Weights of a small transformer language model.
Size: width 192, 12 heads of 32, MLP 1536 ReLU, vocabulary 2048, 11.9M parameters.
Architecture: LayerNorm before each block, rotary positions.
Training: a variant of Muon for these matrices, 420M tokens.
MLP neurons of a small language model. Each row is named by its layer, matrix (down: output weights) and neuron, and shows model dimensions 0-191. Each number is 128 + 24 x the weight over its row's rms, rounded and kept within 0 to 255. Numbers have three digits each.
A block is one neuron, or neurons of one layer that tend to fire together. After each block is what it responds to, as a language model described it from the Wikipedia text at the highest values.

L9.down1494:095166089127075145145114122103100124108145135151131068127105174104146145125122122135156095123147133146110135136113134140223132116131133142097160131150128132156121167132110137115156140139104120098096136114151136110089138151108118127138127144135172130156105139178096155107148141176106173118130148078111168105156125131102135151145119120146133120107118136155108099139158128126098098093097101136110109157091117131149122140110145121086106090160140134132149108129109173128149077155156160095106105152085081107105146112128111097110158110137153150150113130148101121111152150163152157136
Responds to: Mid-word split fragments

L9.down453:091156161113132132123119131170143107110102131091111130109113135128137102132156138136110169092118144133159125125166137154205152116099141147120125147095115094162160098142167156146094157129154127149164125096124153106145112152118124138137113104127161134104119195182124155116111147142134140092129142142121138144148172112150089123127097129085091128133131103154102122124123129109095132153092090140142165177109145092125102108136179118057116130109155111114111127134133122147117102110099095123140172136130168116092134131142117137098109094091107164187104121155100101135119125114134124123
Responds to: Mid-word subword fragments

L4.down13:162128104096170146177149116140123161147152165092120126097086067153121172117142151129139150140121098141120077143148158153115126113143122151138126063120130128139114063144154145132107139135137094142125144111163093112135127125163147101169115136121137098118160118107158170028114145134105114147133139079153135109142078135161113138134101103112145123156115142164161131152138131136137096129113137110096144112117090119141136132139141146144106132097135123147140120134126141127100105137142085120124130111148127121135098151095164143130129116124119106185155124156076156102125076134120117138
L4.down279:124096142138138095181148127131139082122158124134088131130142111151140119140097165150137113120115139107119164103148129154133129162132131139138077105128068128141107117180132169145086097132104090097126116112126156131122108113095078131147125105155110127132092173149092124172119132144107112134147105099152103128132106164095114130175102151108154097093085113135133136168135156154114158115075107106148168115112131127097116074155129113179126166108145139155171132092144142127141110124155115111128119151101141151162180134100170149137106145159102104108126161133134131104132161127123117137
L4.down511:098113128127131129103148114100165097132173128150108141179123110113106139104154114132173107128124122146154122160144121116114115097137148127118114055122132138117083151100116124120092110138132127086128125145185130112154140122119120135145164114161165089133120169118128117153107153166095160194159111114139093140132116119117127168136110143119150129140117119155135141128117117134135177151154117128124146123138127144136153074125073103110131108160139160141118152122113147086113123034117158129158154133103054120102116150138106169152090110118111133099121146110097138120158136155141122147
L4.down595:164143097146142106109117138106117167130181111116114152149142094151101118120090127103127177150110148170091138107140152142123076081110135129115117135099152127131121116121158113108141155131145136128122124130157126169119128083095122120115131135150137126152120125127146138145085118134131098137139144128152083145144153112131179182122109102139114127126167140119102091127164089170191114132135070122150131144157092129152118110147136130154139120116107092116107102117152148161130107117117081098113108116173183120139132143122153133126156100139111157127174124154089127143108119075155062089
L4.down610:131146107120157134156086130093136103123132148108089137145154111122166143127126141100128131149142142138120072134171166144104153141093112102136147110121142134109106125150129124118067069135130123143155124151075149169134159124096165163153114111172161057151148162123131157119113144128086118164116142108127117107122131102148143141130145111154176165158116148115132120121128144122091155118158147143129129107136150079093136123139071149125145152127121098137103149119104111112154072146118102142114137104107157139121122138079163092133083121160095143125078162146140107120143111115152137092
L4.down842:100130159119180154138132157091116095116159138089049147124143044115115140163136139163122126110138122119112197110174103100133118118123146120121109117130111144149143130118123160124121142150145131125165141160148145143109126134103085097156089143190122114128115138136130082136117137171110164167142184110120142130127125114137097143084128121145153143118116116145099129127104097092099127183165082159117125115115125112116157100127138099139152093124152125075118152092134131147135119148101122133146106141103135108104140129125116166119140132130130120109123168135115145142133143190112098130
L4.down1394:170105164140168150162122127084126067128149158151124098136126071116148135151136173114173139093114161132143133100105142146154111113072132162133164149136122113098110154139107105137118101121081116118177152115132130157161098096113111078147122149154116144132111143134144140145093145104145064138148152073162128140111105139122087124109147141116131115117116140158131167148144133123100137160150152152169135115130166110123138105165119139145109141100162133109134128113136094143112133127150080078109144123114140128124112102103129114129128126137144173144139169117120124066130076125151121103
L4.down1520:102149140132161123184118151126130116108104132105113143141140091134143110143083142123134159136112133153130085144099117118149139108154113048121119084132174126109164164113090088117110156110145129107120152128136108106103153104126140166120127135138105138170176135145122136180096147129104103107123146106148099137123164163117131122131138138072093113100158149131092102135111108115115118142119099149116167143137084138095151071158099091097122153151118141123128165126161136115177088098140113139151098154121138126207116153133150135162117123116159146138117135136103107120109165126135130149
Responds to: "in" token, often as prefix

L5.down240:134128145151095117114093131126123097107072129114129149086115169137142121096158121138120120131107107118123118140167084099168188114120158106141172125123147092150171102104155148137128106086113084134155133136141154152128130150168127086113150158127102124178121100164117081148144143129121136114103149121105144121110095095154131136118131146116182117156092132122140145123133121101155107144135134151119113144156158109170116147132140120108087111165093125207109131132138116107076094093124105136134141146095109112135153156140123158167159135137129133134127138126082097128133107081166140167
L5.down332:149143146138139103123099153122146087129095129096107162126130090131108140139155129147161142168144156088134109129165115103143141103084130094146108174118107071142193143106132178162132151162143112136114159142124140094156123105113155110130116127111112152161117129111117128140121127138104087129094114099133128147143070103091157083139134123126129136162110087118146123122156108080174131153111125115192100121100137113119153160077101131130124120104139130161128113126134153117114142082118098090137097113130132143138135109114091120149181151180144152173162140130139104098121135147139150140
L5.down383:162155167109117100120122096113158096142125122091133117127121111135150158098136144119118106136123106100159150113135095108087131131139103128120161195116159110107123167136136104166093144147111163124148102174095170111133156169132140127116149101124136131127131142139174166099125105078128172135124131152162097082127116095151128113149106104063149157102117094154111102144146144157109155139171131134128154138116118161146118135180123136137108101120110145076147116132104110149129111138107111123132110145146128103101142175133116140129099124130167090104141109136168135139075099069115161133
L5.down437:125120129105099142144098137126133140110162138130099123130129120119119126141172155111102174140137155117166129102103134132122122128128167130135130143137118110177116121150089113108134089144101077087154131163114148112118156157160122104128138090137089086123146125144135126106111083156170139162140086101102148164091137177134085115138135133165133133102092085130127109129120097133109174192131133126133127124158094140129104136076104152110169176141096119140164077084110146144167156149121127136155130119138127139127098104132092126100188170133117111129128117155099125120086109133155146151
L5.down545:082131126171150129140128096139084059147137129130143125128147147116120137113115167107123162112099144119137148140188073098098097097129145106152128156109137105085104126164100153135136139080109172124171112141142119120136134174121152122115142106107162133110144113111173128132134165159120144146133157133113115173113141098147116112138154125119115110129059160104099101125115100133153121161112145117159112131118125118122099079126115096129143145148107150146083114115129086112143140086119085170092120152138137122070108157130132134165141128141122132121111110166135153139151155132175164110
L5.down574:084110142156158133125106137138085119139180127174121127117087141121114087146100092069107119109107139188117116158197132131152150113126143134125128164157084107155136132154132127143118120099129092134125120146130115176146099111150137126176161134142148127134172177151145142098116124157131120133166169126130122100107163109093118121139094112133067102098167140087137157130126087142119145137121160106142133111140070097153134161155118133078152115149181129128115123128146107141130120164125092128124124150129111137108119114079118132118133108075136164108138137133132137126105132128121127094
L5.down803:118109153115152097145120124128126097124123193106115075127165108147162139119110102107114125179112107149161153135126141086130133121113154132130128146133158108129077087154126130148130141126140164089101128181129135139119150124118175125158111124116121146122152115151150143157113135168128136100162119136120153085137132129099132092186141109139105144124114110140130099119150086114154123158104102082113191133091111147088119122113123114115126190154119135135116109143100127139103120170138110151098104119137161079173142111100113093154183072116145130145109109090121125136162158123153119129
L5.down1268:108120103123145146176082144123121080095137173069133125125100155116146105130116136112133130115138105098156121132153103094158146153146134109144140109120141093151125136147130156179132119167093118120141095127101151137176151174177134160154157087160116132145138157147147142155093128117170099102160140123115137164130105092119132131131113114100097171138147122100089100124156122157118093134173055109081149113106140123131124130130139122108113158107090156118141139133140153097110128116132144087107140170117141141142165110110130119110091120128156107114095179118150120131132151118136127070
Responds to: Paragraph-break newlines

L5.down0:129113126157156095087103120116108115125104109124131127119075168118095134123149109119165136117121125168104141112134146112095098128135127127139116175134091165133169131172155135136146179105130161154156107124108130145106104092123102183137156100106143128132169097120116137091103118146122123140096153124143124052141114099139107130130118127143129166080100124144106138117144160177079147139126154145096110147176121111156132154122144113116137145112161095139141105157122098111141128181134138112118121146109137106102126132143126154049130161132099123116122128088129159141199136151115130100
L5.down3:108087140169154082121089117141113113156125122154135126094125135150113117124154100187139093085115160132119175144157096133155125138107158108105084155169158185183143093157153082156160139114106168108163170096138136113112136110101150107114156124136132110143107092138141117132114076128112162131144077154138103138166117111122148137125145104124137089100057131142121144104156124129115144108172123099088133118150142120151098136112139112084112127119141113135132107117136139126127150153107177117109127089151118146086150111140144143122164111165126135113151128102145121128131146119149151121
L5.down181:105142139117117091116122130132143118131146102091196127119113154126129135157158144125153127130138141166147148113154139162173126142099091149119117161089139096145172107198143106141127121113087124105116102125115181107118102112159096065118116123138126141102135117126098136142136149144093080121116142143116134124103122120134144134126139147083090066130165105158115143110165138112125108160142156145125131104115170141094110097126139115081134118163106108120119153143131193114144116120138080115121101138142133160152148099139169131168122149152120122103138159125150121097175146112100073115
L5.down323:149099152136125121163111145135108124133130112132128114117116108141120148088115171100131101194140083138162117128153146154095120143100149070065135169152110136116131160130133161114158123145095117193066137133124139100133161091082120139125126113085129139133092139184128111112127090108097118152092109138079168135129150135105138114083168104130121114125156122132135092146125165141179129130159100178118120127138123131096117129158132118108089136151097138160150123135149134107155119114171107078137130115094105141134142151154136125147130122119106140101147145153130131136093117130150172108
L5.down454:123130125111151132124126122095110132101132129130093161133128145145083172141143122137135124166141130136140140134125110094117121171128130103147144130148119145134127095145147091177113085119098124124122142122144143113082133074112121159103132148123163116142155160190105111105167096090138104105138119094137123156146138129157086121068152112069134143107142136121125111125109090135155131128098138133104105140096166144116097101186123142145156148167108128139169104117154100159058112153107136118165088104188113125086146175159125135120165127137101124133120135144161148127107109127167113134
L5.down751:146146160149176108138140100107107136106155066150157099118156118107124091114141177161082094133078115140181149106124125146164123091118067107143102180092171127123137137155116144144141136134138103115162152147127124129081143120092153110089110154131134122170118147178128124131116104120117148134123135162130110120123085098131130125165119113149115142131155095133102132123131110114174146139160156118099116141180129119132110121138129125179170125136122111120108095117136138121142140097107097142133093161148174118096101121142148146090158134134121120070131101152152103113153107106132091143
L5.down1049:094117084118084144122092149124135117151111175101138105157151155137140160079136163157119164165131155162128136097154102126112092149148143098103111106169112114174127106133171131109153084161124157140154121148121100148108128121144123081157125117147105078087103150121110096122148104185137115128180119100093140157116128109122134094128121119115140134131109144114127151151143131123128120165198140128123102124146151107139141151090105110156114123099121093150160118154155100084120158104112098165135131076134165137083116112151118123096125141151104116154131165140121114127116123159131140098
L5.down1285:120126134143116114108165086113154094115163132136114108128101105132081130127177118149074165139073124122126122103132099112100147156139167166144144134128107124132132149117125129161126146118113148149122119111104101091143133160107106124100102149118134098134107127129157186135072112186087158145148098161136070097105125119121112124088075156135153156129161101124129131165119149148124156157104128129126131126148149151177093123113108104152111096106149124104147128125124158107099136113157152130110107183161193157122145126112116159104102126117111188139140165121111138118118146128125130106
Responds to: Word "in" and in- prefix

L9.down729:132109150134125102129120150137075115082127127138097134113141069121106124141118174116136142129129161157154133154097132111122113107146158118126142137128142143118122126160127126125153152140116115135162167113098133175152165120118137124098159119126117131137093114146160112135131180112117095133119140122109136123180105130098113156133137091120160178168118139138101148130118165145109115115113106158077203137124111087103108132145114115100100117090077131151101092079128142154169129150104128109137137127131163097080179128150093132124094137160116155112150152126081138121121085129177113171
Responds to: Line ends after headings

L5.down77:130147156165161170137123135100154105107117063127114079103104105147122133122170132115160131152141109128145128097124114120117084144170087113132119105184132156116135138123162134124141117083101157136114130172144127094164103117133167127132116153146157122122147100137155137149112125077124118124140141138129151128134130100123148115173131150111112126114120101125153133146142107092117106134144098140175127156143097070110099138126115095129102151111119100105135108106169150100115172088136123180112111165115122113077130128115144117119195132115148091177147162079122171141134147126166111123
L5.down259:109148145132148142132164143140094108162157088117176131132157081154065114122136139102136142140133108114142139148160165093098120115130115115170169080109137141139173112122097120116096127130114220093140098172122131096115145125177141146120096128095174068155143139104119152123135098150153116099131110155121133092145097138110108127105130098082164156119142135141129141146137110128140130139119159108132157134110175098122130107135142115115107123136098106141135123119137148101135095128134135093113092130095152166157175137166115140140154114113113106126088107099096138145148091128133143138
L5.down319:137137139140147131181146108135122150140124087135105141124136130118145142113126125186134137120147099071133138100133148149099085126151077145133164130128171135124145099078175151127145126101140148105129064134119162135101120121169134141110151084157157076091139114128134141141132120113136186126165114117140146121099085120098115133126121147100151117161161131134105137133134147087140108153168139128129113126067134111154135147159133117086082122117099161114149122102132137108151123168114132147159083115116148115131184112132129110138107108142088129067162170104142119116092123128144117155
L5.down435:095157120129106130113157088122076142124115114116083119117125132121099189155154120171133077124129160117091182135173140135110119160130113112146153147144129085111157145138141158115109102121153129138121102131142149126129115120123136167123124109099166123133082121106110114111137131152095108148125098168095160138089120117153174156110102155128120116097194146105092147142140171124156147125108095113142118123132125123149088101148112067142083118149144126130164120118120116094114158120157138172143124103140086122154123118133124155145130128106113155127108167136173086139157143119164135072
L5.down525:164094128118125137181131130128076095137107128145133188116166136162105163130090140149117151127118138084159127136122107110139137109098133142127078134118143092129113116094198110109159146134130116132079151151122128140158133190120135097146150150097144115162126151104135167137121145149171140102107131085149101107137132093144087091109124124152154132112176145134110108108116140108157118136093114119136098107106135125149166130132116054111137128144094127164148132102096154150137163116149133159133126094143070106128145129114110138117137137123174139132157135087130151145116155118119097090
L5.down812:175152134115078172136133135100136115112117094132125146127104139142139104072138138104125161128147114147168167119156120112106128123152149166170148125093134097126142114112128154138129119121141126119117117144097138126117126126170103094117116089172153098187092133147107095138110110099118086144153129120102151131090126116157124118103126093083153149164156131128108180162136141104155154192119099152128120108128177137115148121136186170110120129128137099114129138098128145112146126127115085096130109146128114139094158141203114113088124113134134092163123103110131143141155139086146092109
L5.down882:128128131113171121099097113121104119093155133100082072089131118149103128111050131161083101156138131122115176107107122132143182117106092099135151131131134110164167132143143108097139112116126186114118145103111136156076114094128130142132115109138124137154136150125116140142105130144149116138133156153175125116136077089186090129133087129101152142106118148154150140125133104146121169131153100124105123117106139115095151138166149150120153109099130134152171130152155120159109151143099164115127119121108138137151116112145147156170144167173081117140130142095109138153118108124086155137
L5.down1090:118141131149112102145142105111126182133140126120146108104138106132143130115132161143146173121138132118088145130116153133171150096136121106110177128133090180180119104129090130102108167122135106143092114147109115087108071109104102102148147105143153140137148133134120085142102091117164160119131120122128127144132113137103161134146107101128132147102107129106129124184111159156107119136124135100158206177102146111159145126158113166095077096193148099152085149113110132123115113157130120126104115147103138147125126096116134136180144174140121099105154096102140145110141122147098108131
Responds to: Mid-word subword pieces

L4.down189:138162168122067116190054078135134158120113072122140159117088093093128144150127097141146124181118097107112088131139118116144136168160117126161119141136146100097129185158153148109124142124108144093150112153090119139084117141117137082137140099136115144151148135136106130069128160125143153135134128094113151121106151165141117128144125093130076146139102098138176128130121138123124125107165146136179121137083103118142148151117122142085146170143138130113150100108154152128130137120116102136123150113101112100126145134137140091145141141115147115169124106141114099117091125148148155139
L4.down250:080103149137112086107062159176119118130123096130122067191124145100115139099142135088137112126127110136128130108151112098155092141174135128138164128179094115128110109162125122127147130137119101125109128187126128164112131136128130126145157123125140098089158101129173107148136101130136132104140119158184112151125095170141102145172156144098120134122112099137170093145123122133180128166128161134148108131109135131154131138073086125156138147133116125164127117102143083114146107118107130123115131126149119120073134113087124130123163141115146100170119137090107104134149127120173137152
L4.down877:136147108153160103119182167156117120105119109122147103111165097140073137130126122100086089123129145137133115114111090072137138110099155144123131081159106159093159123146142087161137165125097191141142100113102149118154170116135081094151128104172107135132129133106153150124114116152119118167110125100136070139166117101124134143140128172091154105140148149161128122146109113117105139182150131167124162115143162117149113115138130146084138123161121145123141130114106151147108122126159155122139110118088148145133123113101129153137097181106126118091098087119129151109127138092155113154
L4.down917:124138114079080144134145102111136110113128144132129108138151086116134141084123175130105117126141135105149157089131124096145138135149150128168171149167110090136124112173120135160143147112134135169145141122180083149096111159110119083105137124175103134117137154131147146148091123133121089124113117137156135122175120087144143134095141136083139140111098112147139146188120109126135154146134108178144105157141128124117131151123136141110103154103103100086131149082106139125111100147081136144125149170159134134074122141106090157084125168145145147130153123125086100101131106075129164141
L4.down1002:158150126140097130140117124131119068141126060121101138106168140127162114142122106091125088142173163152119101175144114122097163160138123090186135126099128126116156138117133131136136145122139116135079163096101086098122111111090133115123113117145109146150138136161125100130112169113136142127123132118129135111156145101175097102136154187082113171139101128133135140137123155123158146087124123127166132094196111115127152159137132106080131130154175120139117162117119106108107092123110113123140126123113104110132155175132112159177151091142151088105097103142141148121120114129147100130
L4.down1116:131108103120116143110121116099103110139121116141047132130155145094135135116127127104117126091083098107133101148136093148106183100135145143138074141139162171164125134121132150121113122134152172126168134113116132102128149111134176096126125147123111141104091169089141127134106144155125122115107119157133136144161155064098105169151106150140148129185094103168150116122123139127129106134156109153102145119112146142141098104110114125107205108157084122127091147099146086139125155097143129151125161107150136124088119156141128170109120132132131157073121136175160126121135126120143118150
L4.down1299:130095137102117154099186078141096133139139129095112148131126105100105108119118145143125097144130169118163107163149158124134093130104136113118153149159139113082168135149163114112120081142107089097135105146106192171118126138152139127137087135153130144098117090106163087140152160165169091149144101131173129143154143123137113172128126101138130108157170127104150061163149106164094106186142114080150126108170103130130134112163132163134114124122135131140148091126148106101097142114098127134117147112163101090142139120139130147136120109107122126101136118118125143136139151096104138118
L4.down1483:137134138120111126095166098192123127110096171134100170135084114114163130150125118153118147148120108138174109153128157128112086124069145125136139127103170127092119136155154145147148143162127109122138120099145110139097120109119116120168117114137096136082132152126160168099137147114130087101122158124097081102112129139116123120090145121121149119148118083135108059107109102127144115175117129120134121075120115132161064130176123161144143101133118116129112146116123147141130109115135115117159094184177111159133086174151121148131140186147125143151141143123161126130107133134108150113
Responds to: Paragraph-break newlines

L9.down1047:088120154138154125110118126139133113149121105136105153112161089112169121114118142060169146110162131118123155131142130112138141129111128136098131102102132154147117150174144116105112143100119113152142146123182104067132164092138150123129122135116144163161099166105167101152105128124059167145142115121114115143109104135056095089147123114168174127141128126122128136098152147144102144145096151104103131092146096090115149129103126179114188130135142136159115110157123149085093117150118143143168105124114125132153106127154148173158164141136120120096121111102102150121106121114114125136
Responds to: "in" token

L4.down945:150107056095102148129130135124132102146139112093132110075092162133115161123133120151148089096147120134116173145140112110158139159125175117085134132098114124108129136100106104158110127167175170099157106173145100112137103115138111084106131121111120120159132090144089093116157152109125141144156144141100132126150102116115129120134124130157138088156112099147102123130104153149150159129117129125162162098142121087134171133116124198130119167147149118132164141106087128132075100085078158121130132140114156133145165164106161120116150130148134103126170105119144144106128103139112141151
L4.down994:133124108171116171122134131137085132074175119121139163099096116152145125159141096136128144158113188138138143122170171116155116152180100137138147148152094110133121136167155122103133108106106094075146135120153171087107116138102134159113127112158104103106153139134136159153141131155146171133116122121136132148133100104155083094164108163109150097144094132164114145115134162122117125121126141102163122159163125110164128128125122115102086144121137080131136094111121088141128084115081153111131114138156127089113114130069162135136124109135117113159156117165096126108095108122110092125
L4.down1123:084150139146158091134126091129106133125115148141107135107108123124149146147106165155105128118119123118114116145142069112120169135122030115116081123129153161109131128105127109134102165126158129104136146113141126160169153172129143132129115132155133144133128128127097102135163164111119167105134171124112140133138108104129129173138121105139121147113142094121126094154093137138116115139160124114110150127145145108150125103126119143042128175140084148141109123128107085133095142091106176136132127147121112145131102099116130096160144147119124172162151181161151145144168066102107147123
L4.down1148:145153122140105113124113107109065115163091126104162137109140130134125157172107144124104114104135109127091153098089097054164098138142115127119135138128164110098093140128124141167127122143114106116145096090122152093134121140114141108113119155141130163151129117158114114107135118116126115128116108099134074133127147124112099113164107153113140151176159161149087133148159152152125148155122094132176141112056112142122128150146157110097152141143150149191113178068138136126121120091125138132130084177141126149132125166107103126130139143160141098165112129113117178120151102135132133139
L4.down1188:120100123155127132142148137107144147111141112128137136132091125136115132147188122159115142120141112160144107102131161125164107121133137133116113177151077095096143101152113143131111154137163100114141122143095114113158105118133112158103158136174102148129160073132132121106158128124143125160092161116104127106071109117098151137111136149102134117115121124082089121187125179086136140131127133167092137122130069140142115114096151126127143089168142098083099182105141144165158135089129131132139145138102136109122127129124178082103143174128122125084149140127179104127142162104142104136
L4.down1225:131125102158081109178089134158145132140125162157117128118118131137054132114130140162105159128145141085104130139102109148120135132115112096109099123126123087139112076167100140132127170131135129112136165149141110137132138108093164130107168108142140127076174133140093122176137144088120121115121075079143136107116124114092121132122099157134137113140126125139146117152161146166146107134138163119160141098119148161106188101160147120093136139118142162163136136084109121131117133108152143094131136162129134111177114075139156102115124120113151122105158150114131170145104115117083180131
L4.down1359:118141123128121154111142126119114104157146106111096138127151122127147123120112108181088123137048124150106170143123138132126131156158104131147162130130131075147113124122123150117151113146074145110135133112154118100154150116107128103149110158139135112130126083115136118170118104121114081135102110136121125161120136142172122126121106126178094105153109160164108141148091148150099168144147123154114103140091167109128099149176073113140090141065141158145122138097115124107116120141138151121124134169121205121140130089127118111112155109145158104147114154070115128163170143167146126127
L4.down1512:113086187121083165138094121081114133092092109105108160148144129118199116127101095124177151129167106145154123117093124129096097141180154098103156093098124102123127111151098163132121119122102144171131116157087119129164117146129129126144105081120092142131162128136137138100131139129137095102151174104109130123149121159174135098134100117120144106138125143158131142188116114111101126106122124115122120130083170117118130155159145138126134158157106146154133107110109111082108099131141118123129130142154140159113139114128103120108122141148149126159109138099153201130155157118135148085
Responds to: Mid-word subword fragments